{"num_hidden_layers": 9, "num_attention_heads": 6, "hidden_act": "geglu", "qk_norm": false, "max_grad_norm": 2.0}
MLP neurons of a small language model. Each row is named by its layer, matrix (gate and up: input weights; down: output weights) and neuron, and shows model dimensions 16-143. Each number is 500 + 40 x the weight over its row's rms, rounded and kept within 0 to 999. Numbers have three digits each. A neuron's up and down rows have the sign that makes its largest values positive.
Before each neuron's rows, "fires on" lists the tokens most often at its 100 highest values on Wikipedia text that the model never trained on; "fires in" lists the words (lower case) most often at its 100 highest values on Wikipedia text that the model never trained on.

fires on: " of", " all", " no", " full"
fires in: "of", "all", "no", "full"
L4.gate363:487492527457496466492478506471522498542513511538476566450471483535504495422519463471490487524499512421469482448498469522486419557466538492502497489478550423483510495441487568514565494463535514559525483460503489444436440507500562472435452525525416476499483546518425456545449493484481573486511552525463492534446475497522492451440478468515452475485502398555455536534562502431530507461529
L4.up363:459466504520399466471463474498514542569546584544456481505548538504424391510476468489482427559512565427481481463564513560509524525559478477546519477483468493491491589476471488488517581557519499521441510568565577537545517569514512483481509515533460525527488552459492489503458510489486468479476520586503471512498514487516554544555491488467573490461492514462550517487535510460525500461472
L4.down363:493439489511517528516500598531537457557434524555538543472469498513496555520500504472497494549464498483459574558493452394462459505487498459472469569429536417528424517458534509506536552546555460510496478472488446558416523518546555567507542561438455504444437523488486444524547552603482515518488518508538518494505546495581446497436502485598487491482574463510442563485535495506574511537581

fires on: " in", " In", " during"
fires in: "in", "during"
L4.gate357:499477578550512461523494513480551538515436467552417485524431492502597482416515458493527499522502532524508464552510499433484491523475607419539513445487503558499505480529516589443453516479536585515559463539487420521506492415468539475506413504533420475536514525574475518503506508451553476529511498509458515486530454502539461558532427471489517484454507447543480630452460564556474432519537
L4.up357:504496499464419545468472438561511569479514426533470407524465502478521519529497423527551500500447449480537414453529509470417528430540494434560486425522504490463527460508501474562431470456481546497490544522477496526394545478414514425547494512505507523536511471523440463496452505402478424534475485510506524506468516544480453529482531552494497507581513505469505508490506543477433498432505
L4.down357:468469544504463501534478584450444499539453522470467536475464504473531467477460524457416503551507460489451578563468485481468510520506552438448513546418507503519559521492446521424533586521445510454516485488517485421550474507541482503470493465502463473434571516482478549548546468540507560500492511486535458567414531540481482511493414460538480497488426491475485562456510536485440496534504

fires on: " of", " to", " No", " the"
fires in: "of", "to", "no", "the"
L4.gate131:493469563487526542528505510547569534501508502471482435533593504509445481431506499529469486494457583444514516549485454519470500534483496499519556520538444549511477549466528501524467487509451533553562501482490519458454504492490506487483481548490548471546491453436509513519483543478474486504501371492488595484539505466483475379463475488555541472531513479496551479506462584544434507463495
L4.up131:555528483486526548532550499491495503495520539517489529446534481516466428474494473500593455429525476475548595573530495444574523530617402470513444508535443474504521508463512533585520499517485472490479451511494541564522442490507527492519523479470488507543480423547532489454435491466435495453436502470465483546545509536477507484555475473491459536410542546501539527569548430463449523446526
L4.down131:507473500483453463513528508497446552543487471573481475502508413522534519527527526539454499528451402513432418482506425525450472565526565492507512482495523476442504451484433533435484518520489512528506583516524513483609530485505490469409483391449503508477516560503464524477486524527535509554513447528520542462495522518523539515556543523553509571501443473545452498408519609553570489511553

fires on: " not", " never", "'t"
fires in: "not", "never", "t"
L4.gate595:524487554547511432444522523462485471515559479479446394460473444547479504550454457465500525493438505459491447508477537452543520554546560536563450478444478505508533508506466581473489444518519545489501522444551553535558503485488495518534469515466445495467478485479492458541421421480463525460505460599468525496488442538523441440524501476523501522531604480486537556541500440515534513490512
L4.up595:453461520498558518602493461489518528423425457574540471499575518536507482500516528502493561465498489444488538481439562471493451574440546421525454496463468540501433491421471538499493465445471510452507506517461563509607514411528483462451492488504504487439527388509547492488497452514498495413442479527504502535519464566534608571463489482524493459574537535479499476514495475478479436493460
L4.down595:506412486412498549457544469488468513538473511541470527530410564474482469501579493567477501502530587526483550476512494518410427487467458523524473491465511434503553447558530465537507534514459523510565553464540490529480531419496503530537492508503513463531531578503524522462530421566478508470547422479485512522533498551481449501482503511492470578541459522516551516487436481518470542507484

fires on: " to", " most", " for", " least", " from", "ably"
fires in: "to", "most", "for", "least", "from"
L3.gate202:459439455499450524589520455485496473497475487537437481554478475548431491541498514481418617493567523509560532514434566531545448497461520531523458459490519580478508422478536475505482546445553523497539467476473474495558529485530502436493563579465384443478519510518521539496512496464440549537525498447549489475574466532493561498490555477534495445484499468455509475447519505529479527561489
L3.up202:427495435553531501540581460490548467443542466494476481488508482475459403439439497432477472500481444502542564503569531452426507462574486577521497510483552543521467421485427491475479544403516601494503433471491483515548491464479464460495524518420471494465445577478519435468487483502494451465506541486541463531501471580582568512482511509485459478543493512578551456502550488474528453512475
L3.down202:504461482504495530469495530587451534526458498498492510468474560498559472466495446479465537448571534537517442482449395501530496522520467524484420495489402501451569533437514469529549566525514435518501426483522533539477526530542541576459483459453610414469543475386474485486571553438492512472499456483493496497479558546523521428518497561489540483573503501448524519565528484523508525484588

fires on: " to", " can", " in", " at", " with"
fires in: "to", "can", "in", "at", "with"
L4.gate318:481516500446500400554539549448529442515511546469500499456447512510493568464486461452441509563494482471454549534479510485502539557529468549426537525477477512477539471404470499462554458490498545597529472544491519578509402448533565506475576569451442539459504459533446483451499375452495514519464507504485462506483478454558482514450580520522463552383466467483468455528466539435580548507495
L4.up318:459475560491499505512514517510507500510555391452511506403392518527416550514397513452509518487501511507458536473501520453458467449471504465543459474499492492509453490522498458428570548491490530499408537548466514522510493457546571432412546483480571516513483487559503417544468429496619500502607494489500459477484439457518524497528503506545521527463483487516424480451503471422525500472494
L4.down318:545512430496481523512484501501523464507446507554460487515606458471554498520552524515504512493514495499521436520559441527537523510528532534469493501456567495435504552507468546559419487506543430550548442425514504488474509557485422563536472518637518472532483508443495532453470595524401487511431509520573603534500544523513460527484465476460503527498528475446524510567560522614537503476509

fires on: "'s", " she"
fires in: "s", "she"
L4.gate479:541477434507426550501500511550503458449466552559542554446498524560476525507587495572508461408491448577465549522457553483515486468545440435534482490498504442527497495513504481454402419488415551493541493540515409510540502492442550459540423475442516472445530445508498479533505486489483480524502545527458492528484452441556536484552526440454514467468560465488471530541453465439502588541465
L4.up479:509553448459461516450516493550466472460475439519467451464473478553476465517530573459481474594507479480497506470500499434517449468542495503511529436491520492512440541518460475549477465575518540444409504518561455484508501512500426540407522470474521507510415558481439478489559502478562521478485510437526516580449492525476487557509479587484539508548497480467550553503435448516529553528497
L4.down479:596490597580541497542492460474504571496584496405540461495502539458475523576422485476538533476516514454476459472504475487563564525534477554449512516464513558432516479497508513531539492465462538510443557490500494429473501521482440547534442506507478530481468515555523521501476495517532502484527487479501459469499561534507501537490511452588490485454434554482504451521579496531509491469465

fires on: " the", " he", " that", "-f", " she"
fires in: "the", "he", "that"
L4.gate294:513586419545524543509542503592496518445510569521442540539522509480486514521550449538500478509524526516540575430499439516530488541592471463465476516525403490444475534402517569503525505506451449508547501458499552509477532496500491608540529478562482563473500498500589458510614539440590485528519469499529496504546499509497477428586478576474517518498499504452471562457494561489517472394563
L4.up294:499427500441554481464481450583485448424510594418505511439544465562503488521462435537461495526519530553551467478484451513534500489501494518510449512472445476493540516472456514488558543533485466451474463507469532551508516539538440540551491489491512476538522544452511516511596445503517495508544498507426485539599457543559549452519489516499609526496485451534501458503431470490492450460536
L4.down294:571469456546435422480470521528405531542515534498469449462449465492500533431455482498500528498460535441522513483512535525409498536513535512516510516499550428558448512492479536493487464519478502406551518487496523548562575510503521507508508460487485489437421471503538475511459492526495495493505496510510447452445525426488524483532528489487441450478504530429557498453551545469476563476544

fires on: " of", " place", " more", "th"
fires in: "of", "place", "more"
L4.gate416:560583395524548527497459514496513467544553431471485478452534466561429428504425436499489522472474501571520536571507502480545499488434492457484459523464413525500488553515496509436469488486438573501554470506516524457501508481634444533502487480462563530545525530534509515534507521509449531466514435472510503466524482515475458471522492566461529582464517478466560554488473499513499579500497
L4.up416:564424492495512500507560500520469490533437430491484423472581501491523475465473471526536525519463501547463508551418514561517517519512580563443448502528493544501547544506528434430495496505541554519540491468505573532512511501601486476559569481447515450488538517484487466576528444442437542515472463497452471542449456497547479505483550482517413526483488511447539505491567463517509454455501
L4.down416:491456491540532427566460506538540495459489476490508450520509478461567482501498492514519500458489442547459491428520497506512464538511455408461558532517519533498438501452474474621537478461541528490485497502475449450423474467416538514498491506533510534522434467474461457505455493454506523488581502445512565504509491543485570556526483456539485453528547506477441459496447512518604500520481

fires on: " of", "y", " By", " by", "ar"
fires in: "of", "by", "garcia", "at", "eyed"
L3.gate530:523516557491468477542498527457489459476460455520527471488489552497484547504567520496480498416523548525535512452462523493464500463493487464512455478512500529542508521454524520538480528482607497555529469427480466525465527505505528427463504499534465501559450564616534485516509436517477483473524448557513564527430494479525405482516470468558441468433447542587518574568496439499525500528518
L3.up530:504536532506466440527476522513494525507529521480549522485478486510501473468535483473445496415525497484475538463474472494438489423524506519527425471470455573594517521448625458470451586497581512546497415449455545511455554449536522448444495523464519484537436540479513479559487518452508463513589453506544558512468531524448465541514540504504524447535502507489478560580511483472490486522474
L3.down530:489487494509524541469513509487533504416546441484473455453460490482507519531477506541467469622499492459437406565496420509559517513547503557507523519466519492472411519515524507510452497603558484531501467439482500468519450504569514479491440528509457490403484585495528505476522535493541478425460621467456516492487445481540504475542590491497471524451516502510546496484524577490518492474442

fires on: " her", " this", " that", " time"
fires in: "this", "her", "that", "time"
L3.gate32:519479486460465521557472529466539468451466505508546556504463460535607502525538582536551484507471521513545496615531454473529475531509489530539506575539473484467488508529405556523507518460429440520457444530491552480516456496542468501540398479559438552521520524456470503503466546439516486548514504458457499506493462486495475494499407510499514477489530482555454496498481514519479480593415
L3.up32:544483505557464518488555472474443483632493432499414540413507457473502518484463498627522521509490435487429502519505477502553498483454593501430523407528500506518549511479460471414370451501534493503482475583516464533429494505533507517522506534584562520520527507503490523542500468490506487557487476436542482525464520467559490580474508486563489501471492446523446485528477460500517504545510
L3.down32:511563518478556477479453552504490463414496555514505485589455514510486518521527482501471452495511497486516442458453450503536579501585487415573433509494548510458494493524522585471548512554498559500559556448463433501495553519445519473451528490466473538516452494544521519529523537562455492505511496547493526444459543490493469436518496504506545554522511489482480514482530526533477475454547

fires on: " career", " season", " Season", " Year", " History", " District"
fires in: "season", "career", "year", "division", "history", "district"
L3.gate179:495489496539452520477446457513419504524507464484489473546505544448559453475539579521489488462463493444531568532474514486539491491527542506504489562521548533513446477486466528523505491444582555485522483443549547538457475540542500542423504537524526507492509530535496511426454541506502481542513476607515587481488514519514481537468427482507519480488494539475491457418449590409464521478498
L3.up179:474464487560552481521422485473521511517522494535496513547560452545493409514532528419533517494497575490516485475531506501502486498427481505527426493519457497455460450476506495509479516490497475574567539465566476540488485482523408506482416471395444524501475482487524535486513504530495464430595490503486469483496477494501564523600544542471453553443499529482423546531515488536486550460522
L3.down179:489525483504445489581485460560429543474500484470618381514452516461492501531470493491530511510472442563535516516483508468424521520513495458532585516466515470508457519512475520486562456537471459471538481450528573502506415446473499571514486544490466483516553424540472499522506558468484535471557536532477446528530426505534433575508466509552518465463503442414499526469555508412541479531505

fires on: " most", " more", "key"
fires in: "most", "more", "key"
L4.gate546:537512531519508617508473503509487477472479520530526499474483480471554487533459395495508535487428503489539562481527523495525434537536527497527479396460420537486492430617473484455500528556543483490508455454509494521531464468509498563530581547538499478459525478547518477427445485498429456455427482457484437446491559524482573479466585538480459583564506498518445494473498526501540497393514
L4.up546:544555477419510515510494519477523514490495493553449510474488514586480499505498528507516412439524512495560537485542554473524515473485511545556528525509519471561590520575494555501496548539459444562528434465489477512495525503516478458566505434482507532498527547514479483538474450479423557505497506421546489501456473494529498511496513534534520599449628521506562436444522502439505502476485
L4.down546:444410441526474456525450488549476506554566553496530544496573509581436566511534553485500553485512549444421470483535503538534429443508524491527448477495478448427498486555461509584481536541449497482515484452470511508449539466416528524516559461518480511451494526539585519519517504558501571434451536503510491500510487461468544532516479554475453500506495448480464481475491509442523527463481

fires on: " from", " to", " will", " between", " through", " like"
fires in: "from", "will", "to", "between", "through", "like"
L4.gate12:469469501520524518534487555528461483477525516462481480474486490430524477555456534469440443498562578509444478492513522478502507465451458472515480460442508523522534523620579518525501527475395537449570555481546486535501399499558557465615484507513512433482544470475522514507507479523530570554540495436502592496499506463484517492437529480475531473463519506493511543526493455549431458476519
L4.up12:456486534583497516472511456552538516516487555468461428453506486495538482517527435475529486506594472543428522534519529459529471547423539545479569415459543500536532501602603503499471472501387531473565504501536536528588490458560502451500465541504480508458496493491554563512520500483499531512485490504484539478595455432491492446501496482523479499488485438512468500500494486506507394527468
L4.down12:571491465471470540480440449568482470528508440491491568552469502490493493485509519495492516491536468448571391456478484519498556473514486449529435535526479496451510473491445458493460549489595495498453558478461449466469567525500463509509522541373475472536550517473424448463492603522444495499469494552495457429434498550526466512535477497503522477514488533484501480483519432509522488461482

fires on: " time", " this", " the", " that", ".m"
fires in: "time", "this", "the", "that", "m", "what"
L4.gate140:501462525568486511464505507461518519433514552473499386456542429571614547444511438535480431486482457538536525527475560442512475497479493547548485492481481510549532475432484431511495502495466423528512579450505533480502518469437524519497523504538454511512499442515478438494493496466531456489502442455506458509526511519491547467504472547483527507466552514517478497520540481524533503421439
L4.up140:443510461448554447572414539454436521531465494527518554520524522483549427472498535535446524472506474519518426513466515476505551487511524435484554549466471492495516502504481556538496542542477523490564522532442514504481561485573546536424462524518475519452582486511514470446459521474479504525486520510490519504549484415549506549513535447447522466445512479447436537474491521493512509516467
L4.down140:483502485580473504517579441522562513437473550437499550461525499476473552514510530510534526514470500494546596556504473504503459462509528515480549471515444523528538449482497510522488394539521354536514488513454489504478471469452496562506557514484519502462440553575553500481516492542545477509597463554440505517428473553457569574518539535482519451550507538496464595504536513482574481500502

fires on: " that", " which", " because", " Because", " prevent", " where"
fires in: "that", "because", "which", "prevent", "where"
L4.gate399:506471488521430432474474510439466515521505448535483433493528495517512536511505504459432530453559501572492501459492476449482542510454504462593493412472526448492479522481502441447514509421461499462524489544521516517479553492531532525544445525492454481477459562585453481443507438530487441512484512571511522525608501579567500525502538475407517641478543467518520568471488534466483502541493
L4.up399:517505564519485547523534535518557541526481545481539478569499498453491465400534487512491542577406469457522519524535529458477549431529445494479496527436533518496416566483512557472505495443442480548485465461497446448474508544541471506497451576544488488477508574447457435457529486447490463432507515502485568491465448553591482488488556582499630473530548454455499494445486518482500534470503
L4.down399:538403510474448516498500507472509462438464458522432439486441536509525520554537429441517444498556504485451527484509368525409476470464518446501542504452426476493529529431522487466579534489516504458489501480511432509539483534499515506461527526465514515446548476550464510467499518510489538440505526512513502511548493551466502477492437531453462557452536506459530567442485496458466418518490

fires on: " the", " further", " of", " to", " not"
fires in: "the", "further", "of", "to", "early", "not"
L4.gate164:553397471579504515483476520446583514478495487490533499530507481494513459471476490497533502471503429423493565505581497443490549536521511532516531510491457453432444511521493560519443488504438528405566496530529509544477456435536533540476529495594444501475480452517556453482500482490592500416498500492476555451563455475463569567477600423451498528561501454520477559550531474517472459461463
L4.up164:554484456530503482526497472532525568421441531549461521457490481423461522450528512487498463454534555565500473540580466518507483495462446445530453499472445480416459574453485542533496522559489474491489512586504576573471442477533498577491436414534505429461514446557511483467467503465436466475512490515489500452556559513538535486511463489474547508499554548485511493482551460461540523476526
L4.down164:478484558532445481505491449520507461494470497501443491521490552494525456544469457508522425496466460501470528514409534534443432512495484466485555520458513511560535460527535508504449542556500507589478498502456476528473554544484485448484610458485473525492508520466441487441489578462475504563513503508554527546459451493545455420542502563480535573508476511539492405491424590546536517438541

fires on: " with", " by", " to", " when"
fires in: "with", "by", "to", "when"
L3.gate574:565510470469465492523468501504478585531506570523531515502548546448494474571491465478525523458562500585539552487511498529515474445479494435456524525422512462478449545414569555472522518432444440495496524512457457475460481528504533551460497548539551461488468534482572443515470485463472518476534519589539546466514545541458460536526513467515488460491470460502533520472518477472512530529509
L3.up574:481511428486562532553482479470533454472504490509510514495469452495501463490545534501504520439494534496444573477507579541503535521468531512503504548577523461488477494454448514463556540469558500498514432494508405489474539531440460501444461442473481419477527483443469529514595446581530465537502514545505519480505467519459489475505514442503465519505524475629481526455493538439502475545556
L3.down574:479434571486386524470488524508462492524554511512563529500484594535475503516471513421559522522501506483495427497532496550497476438517415479521519511430496474573433524497546498457490479471509482492539488468458493615484533529473510540523497520459483528528457472523486479452466490458485534439530477486469485479513504462541486503543563541524546467447467505444469515474526477478539485508467

fires on: " with", " from", " at"
fires in: "with", "from", "at"
L3.gate18:476544452506447509549466471451499472567475448472499562469374504512510506488432526526461533518468523502512519498566551471482523475460566482559483610496584502509460389503443473447497528527410490502491494483523441479487433438522564468472457474482512508533555445474541455431573489474511497461439556449498506484432563511442467470534435521424544492509486506567554521487537519591441455526450
L3.up18:452517489590549491531510490475460514538574564497396543465501536509500485552466476505553478565438477586526525511517488545490489448545461503480508532503516479494478530527581488505438533501519492544546498499476503379473483474513527446487473564519487509484462545440544502499494499525492425505465530511514602508487541415456483450526504455497493474492509575496577471529552522471540403474539
L3.down18:486455441479422517466502499485505481511433441517577486516418425509527471429455472432440516434536505453500447470494514435488560498483470503568460450483537493533493454495452474514558507447452487455470520529513468595477493508457550476513530426465495480495531434547419464526589486470471520528527550431498435433481508565485496500480534542492569553465535489511485557510472511480478558459466

fires on: " from", " in", " and", " until", " to"
fires in: "from", "in", "and", "until", "to"
L4.gate183:516459530504513472509545553539523554566516446545506474486542483429578526503481426517532507474509448513505443555499463473522493504515510453415473546571466470509537451467489552517535492527483525479532510476510484431500437518478564572450556425544510519470385519458512502458443454483481531544557467467474466446456442567500586512481475511534485545484511451475504525473458545499549522509469
L4.up183:604481526503519526482482505543513514494526504436494559491449474559515511525479499463493496544507452549494476483544463514491505457437524450500485540540455493404526510530512460539481536485510509573516491533492499529461392493525581460501473494508453517461494431485494503501485414553506499428569493492457523544478527470450483502468510488498482523398530537451529585488492535458469545553457
L4.down183:472588447490512472534515482468564471464515446481504458521545490395516502448522470593514487501509493449503573502484494436533476489519500585589540496453562522540521497496498480483494492509487486481440479511515500489535574496523387514552481489366523463513529569542474493476546518467442462495436567515532467459478538471541439494485484470477545482440471553520486449544475572558468520537531

fires on: " to", " in", " In", " at"
fires in: "to", "in", "at", "team", "for"
L3.gate81:489466514597503483528496534523505501561498455508489482542497511469519503475496458528488483474562507484525451471496497512497524493510411554522493543523416435505486514501525423600473373569521506513518453502501516560507512502466439507494509534510470520507504492518474515484563550442483485445576458515537485515479488485481462485519446465491514533475504508405446480497504499469531531554617
L3.up81:503498489568511463508517463455477547464439508541462539514467451478488549581528474429399510498450419542457554525482496468498483427517551544530475458482418521526492513508564471478476458530484526523553506574477504538508516485481435481527467495426496511540387475499456542392576421460454487507557481537496534482441438468504550412489528512477527575484530552450536556590488521534526577510508
L3.down81:509485510544521491486581516501507534517546468493486410579465516454485444538463494546565400476455499490556453407535537465514552549496547460460533540486580471465474455498439569476510471511504441475467592442463510476512491481509580459505514442496538526508527557541529456562526469523540542527521543440448513524493596518483441602553448462563520517467508464529524492479496543528517497517467

fires on: " and"
fires in: "and"
L4.gate523:488557480504522516638497518493487566535514568481466485464487490607627508505541572527537419451480488484452496531494460555431519482525502416556473522452497485447463479500469494457536540464529494529569507449514416520463541509498495535516516516496477463518438502478471563533487456448476516455462504498486498470479516489489578445567461494497566549461553439501474474506448526545479486494523
L4.up523:386481459439516520474497419552465475479415424479455607534501512475423472522528461561506520484494392522448489460459501421488481530505517441481491522474487503456525460556438484494487495531468525511450570444474499472470476476480485541552431528486504472464501552527504493413536521485508458496519522500524436529495586532525521563467466490480549516464434532522514521467526467508478464502398
L4.down523:511513473498434500491557533557519530540510561458513518543527556444452506476500547510529512581534538484468517546495490544521473486513496552487550476551483452512494523401482508531520504563490460515512431552514551513517464468566540453471567492467464487493558490437542447470488483530534517497512532527470490537518508479480460483486585525543411498574476541436523580513492429404572426515488

fires on: " by", " under", " of", " Institute"
fires in: "by", "under", "of", "institute"
L4.gate486:456462447487500461513502532479420403527520448485502554558525496435488459470513491490473467523554433513470575503513516609474552503546454582541525528517495494553474500517592496496546474532513448515492519438512528535521528564508578450438518513490478542482482524505459502477531511482477492424522471534505468432455563495495475472547561552490496629539594498578527518522436500499514451549426
L4.up486:465504471478529488507464516447462444484487503504490507489571542461470461464487504465503493520480549455468466510542454590522516538537463540520499507438450536509488491510582508489582541475500489455572457426523467479397546552522466532544527468476532551433442495444488501551501541497542533476460467412507554431497580462495436403577532546487518548486535461529532553512463410514529444522447
L4.down486:436446519524460496427467532401546536496494560480512510494460507541444445473504521420557481463473523458512538495472558445519479498507510449469512505526427513548529427515460392577482509447498528485494473522480548418502393444514518478491528513440523439536503493508481471522554460456469494504517479511549501547534456443464461495456459494487496514516443527519500461531460416431505516476517

fires on: " at", " At", "At", " Hung", " silver", " Chen"
fires in: "at", "silver", "chen", "bronze"
L3.gate233:423443499528503395549523582529486513443519474496434469507499550491487493580522469518507502506544423554503500558539526478516505460416531458547489500522486516569533485511521425490470414573456487534479516497568524469475530524492498502485545487435469497530515468461503517529518520485579463405555451494401584503412478450534464455497493504492581555512462529511491497582475472509518494509457
L3.up233:507438569473553487487563507523512540503555482506470432464481551464464494546571472532486472477530464489492498536477545515487453459486516520534538472492413545612451505569604454467514428531500432524500510549507501484459505531466526524491506473434466523502536517532502511539534476467488458434480534444522531438457457449499560453509508528539560501542524559482487514528537460541486507535411
L3.down233:509472474458475421540532551465485480521513385536518514541546511548471508474474558450560569540533454501511490503479500497565527535528463621532444485498513577533456473440488500537583469579544471481535435510517506453496530434482492445500497438488487424493469502536466477461477484452497523533478515496443514476500520524502571530554583488493515555512459486522522442542524482528569477507466

fires on: " he", " she", " it", " She", "ul"
fires in: "she", "he", "it"
L4.gate215:530492517535495547509569510475459511493476540480490444505476552454582462536547389484465538508469503491475461492538569528473451480482505449568464491489442535504498509531542450523475522496476481539545525510464491535472516515517499531406485515541503558405519497546535565528603524506550542497508472495458496577529488453457503462553527526533555437500518499493560480487508556435568563451458
L4.up215:466500479491485472507461520519486511456508547445535437530457490504451449520598457465495461487474429567579507496499507568532541454538526449507569483567443473464511540551456510472534558544522469513444404529454544478517504568495497498463450468584555488474513436502492508478496538479490532458559498438487549538402464503451477511533502522478525468480552474504498522493462559512503547467460
L4.down215:491559414462513543460501506475535529503463501506462547496560437531452478516476524487489481517547491524415511505469487419442497540538535582493429466466513498506412426446529512523472536510534437386505544526580501477517543523562502503537498534447376484482515554516468470461441535524478465519527464480518417449490506528490500454440506496468533449531473483466450470539507410528504491527505

fires on: " did", " can", " do", " could", " does", " war"
fires in: "did", "can", "do", "could", "does", "war"
L4.gate593:447553507528446472523472554533496503464528503603476453516469549513578467561579536457444461492462481487467462443497491500547514511532465551493553466516467450492466551539484528454476479413504515496541572534489526514508520509430479487463466509568473517483551523618457503514496499444452494553523482533509566488528516467459531537523459554501524548532515429512538524511454571483520489538510
L4.up593:438508430503464462546398467528465417495498471538486383447513519506494522486436552548499443526450510506436545432544502432502468590514485473526463478478469521397518514567472506505462481487494481520511510536566390533581433448456493477474419500518478503467514510550513524449522555466480624442502549483512512542526513476535513542481547490498514452495454517539502445507551522475490415477465
L4.down593:517454502498515493504519548498508541538519547528543518525445465530515500490512493501515497496507543448477480521544524559493517450499526519519485544490490530564528483499604455525491493476471495622508527514563511457498490518439476490565569535506443441567478471478500520517455560531533479514538514477500504521515539480530431475473468455459506566476548574551504502510474487516564439480543

fires on: " for", " series", "O", " to", " with"
fires in: "for", "series", "to", "with"
L3.gate427:535486452552490442531469504528484565489469407466550561482490479520514475482448552496475494420481499494430524512533459472509475550478446447540527494454570474486517492436479507445509400494477551461502512544564448477546521493467512519439475530530512517491497505420452508499520554488566516492512432475507493447403527542511479539507394430526521461540477585514470457478439511527431517537513
L3.up427:480498508501487468551481521503441559462478492478545531481492463526488439482506514467462572467507457474521466533499489474482538497525503431498537560528544499555551397451416533611514457490525468496478576581437470512442516521473449506474603537463498520414478470425472551490527550502460524529517439560524554465451491444454499488499407471574490501547477531485448451463450478520490521453552
L3.down427:524500548476516479450563466439612460482490495491556444538546562472466555484469528534556435541478483515441462422542499519526551480485487593487460506491510544473491580500510468425514466526588528538510442450536543509539533498502514517502530455501560503524511436557504475475448518510469506507497573470513487502543558535500507461487623509486479493436506447524517530533619551430535505487431

fires on: " of", " to", " than", " on"
fires in: "of", "on", "to", "than", "according"
L4.gate236:492549476533430492499380505499515519518567445441504535437541391489547493454459524491505531528543533452497577495503476432511421558513505541510439438456506457528529480494464462539534488566449459521474428540505461457405444505518469557510477541462545502539491453489540442452427439443556572528509497457527444402481476508555501425473529463492466557546483481534424473549508533465489536465521
L4.up236:426459476500518557510441525502497441432480446409538555493590489521515481531484530462502535532503536482459464486512511513552464500515461466496468514487480481475398494491459500527553493463511500570455472532405530513450512493496517455549475539423473488563483514530511458453526446358502469481539424454428517525500512469500483483457421513505507491531485480552554509521470508477462472456548
L4.down236:530495531504501503527565467544512579469524542539452463541415596515536503458516444512502413458493460489509476487487506530506538471502530484486605451566527515500524499530479448502512559520550570488517502471545412519555517494509496470515490432529452570468545523480482469525513581536514447537448575526468541531534540565518508535510587458492455543483522518482469505529525524563544544602522

fires on: " by", " of", " By", "-C", "-c"
fires in: "by", "of", "commissioning", "to"
L3.gate504:522583536543544447467526542492491527442479430537520487468590523459444489509518425513496497439528462477413506510525494498478458486541436469522466540494462500502489540594545518509486522525519500522425471422493509511534508464512446491490438468486491541527514572568498441425473553450514485455452531526506579489552579537473545449590512477440473545448612500563488501502556544505434469542510
L3.up504:474529606510572458508557534519510528497523436522539522420557460469466506483528497499472500488489500554477488485497471498491541386512485560517438515567424524477514551455498515463527498537397532508437453449475415504571469522500540525547469449481419524522481499480544491472394472488459466482449518419528493453572491483445443460481486378463506455439520494474490485520533517520482522491564
L3.down504:493485487509501562456510530492513574461490499523550444480556474453533531513481521627494455463503489567527411534533443476522498388486526491548464490516457480470512499536482537547478456569552517539528496512509427530527473451516534498476463492548470484420484447481435549498476544511444387473547516535507447450501456472536531547514444476443529498526521465541514466474475482556509520526527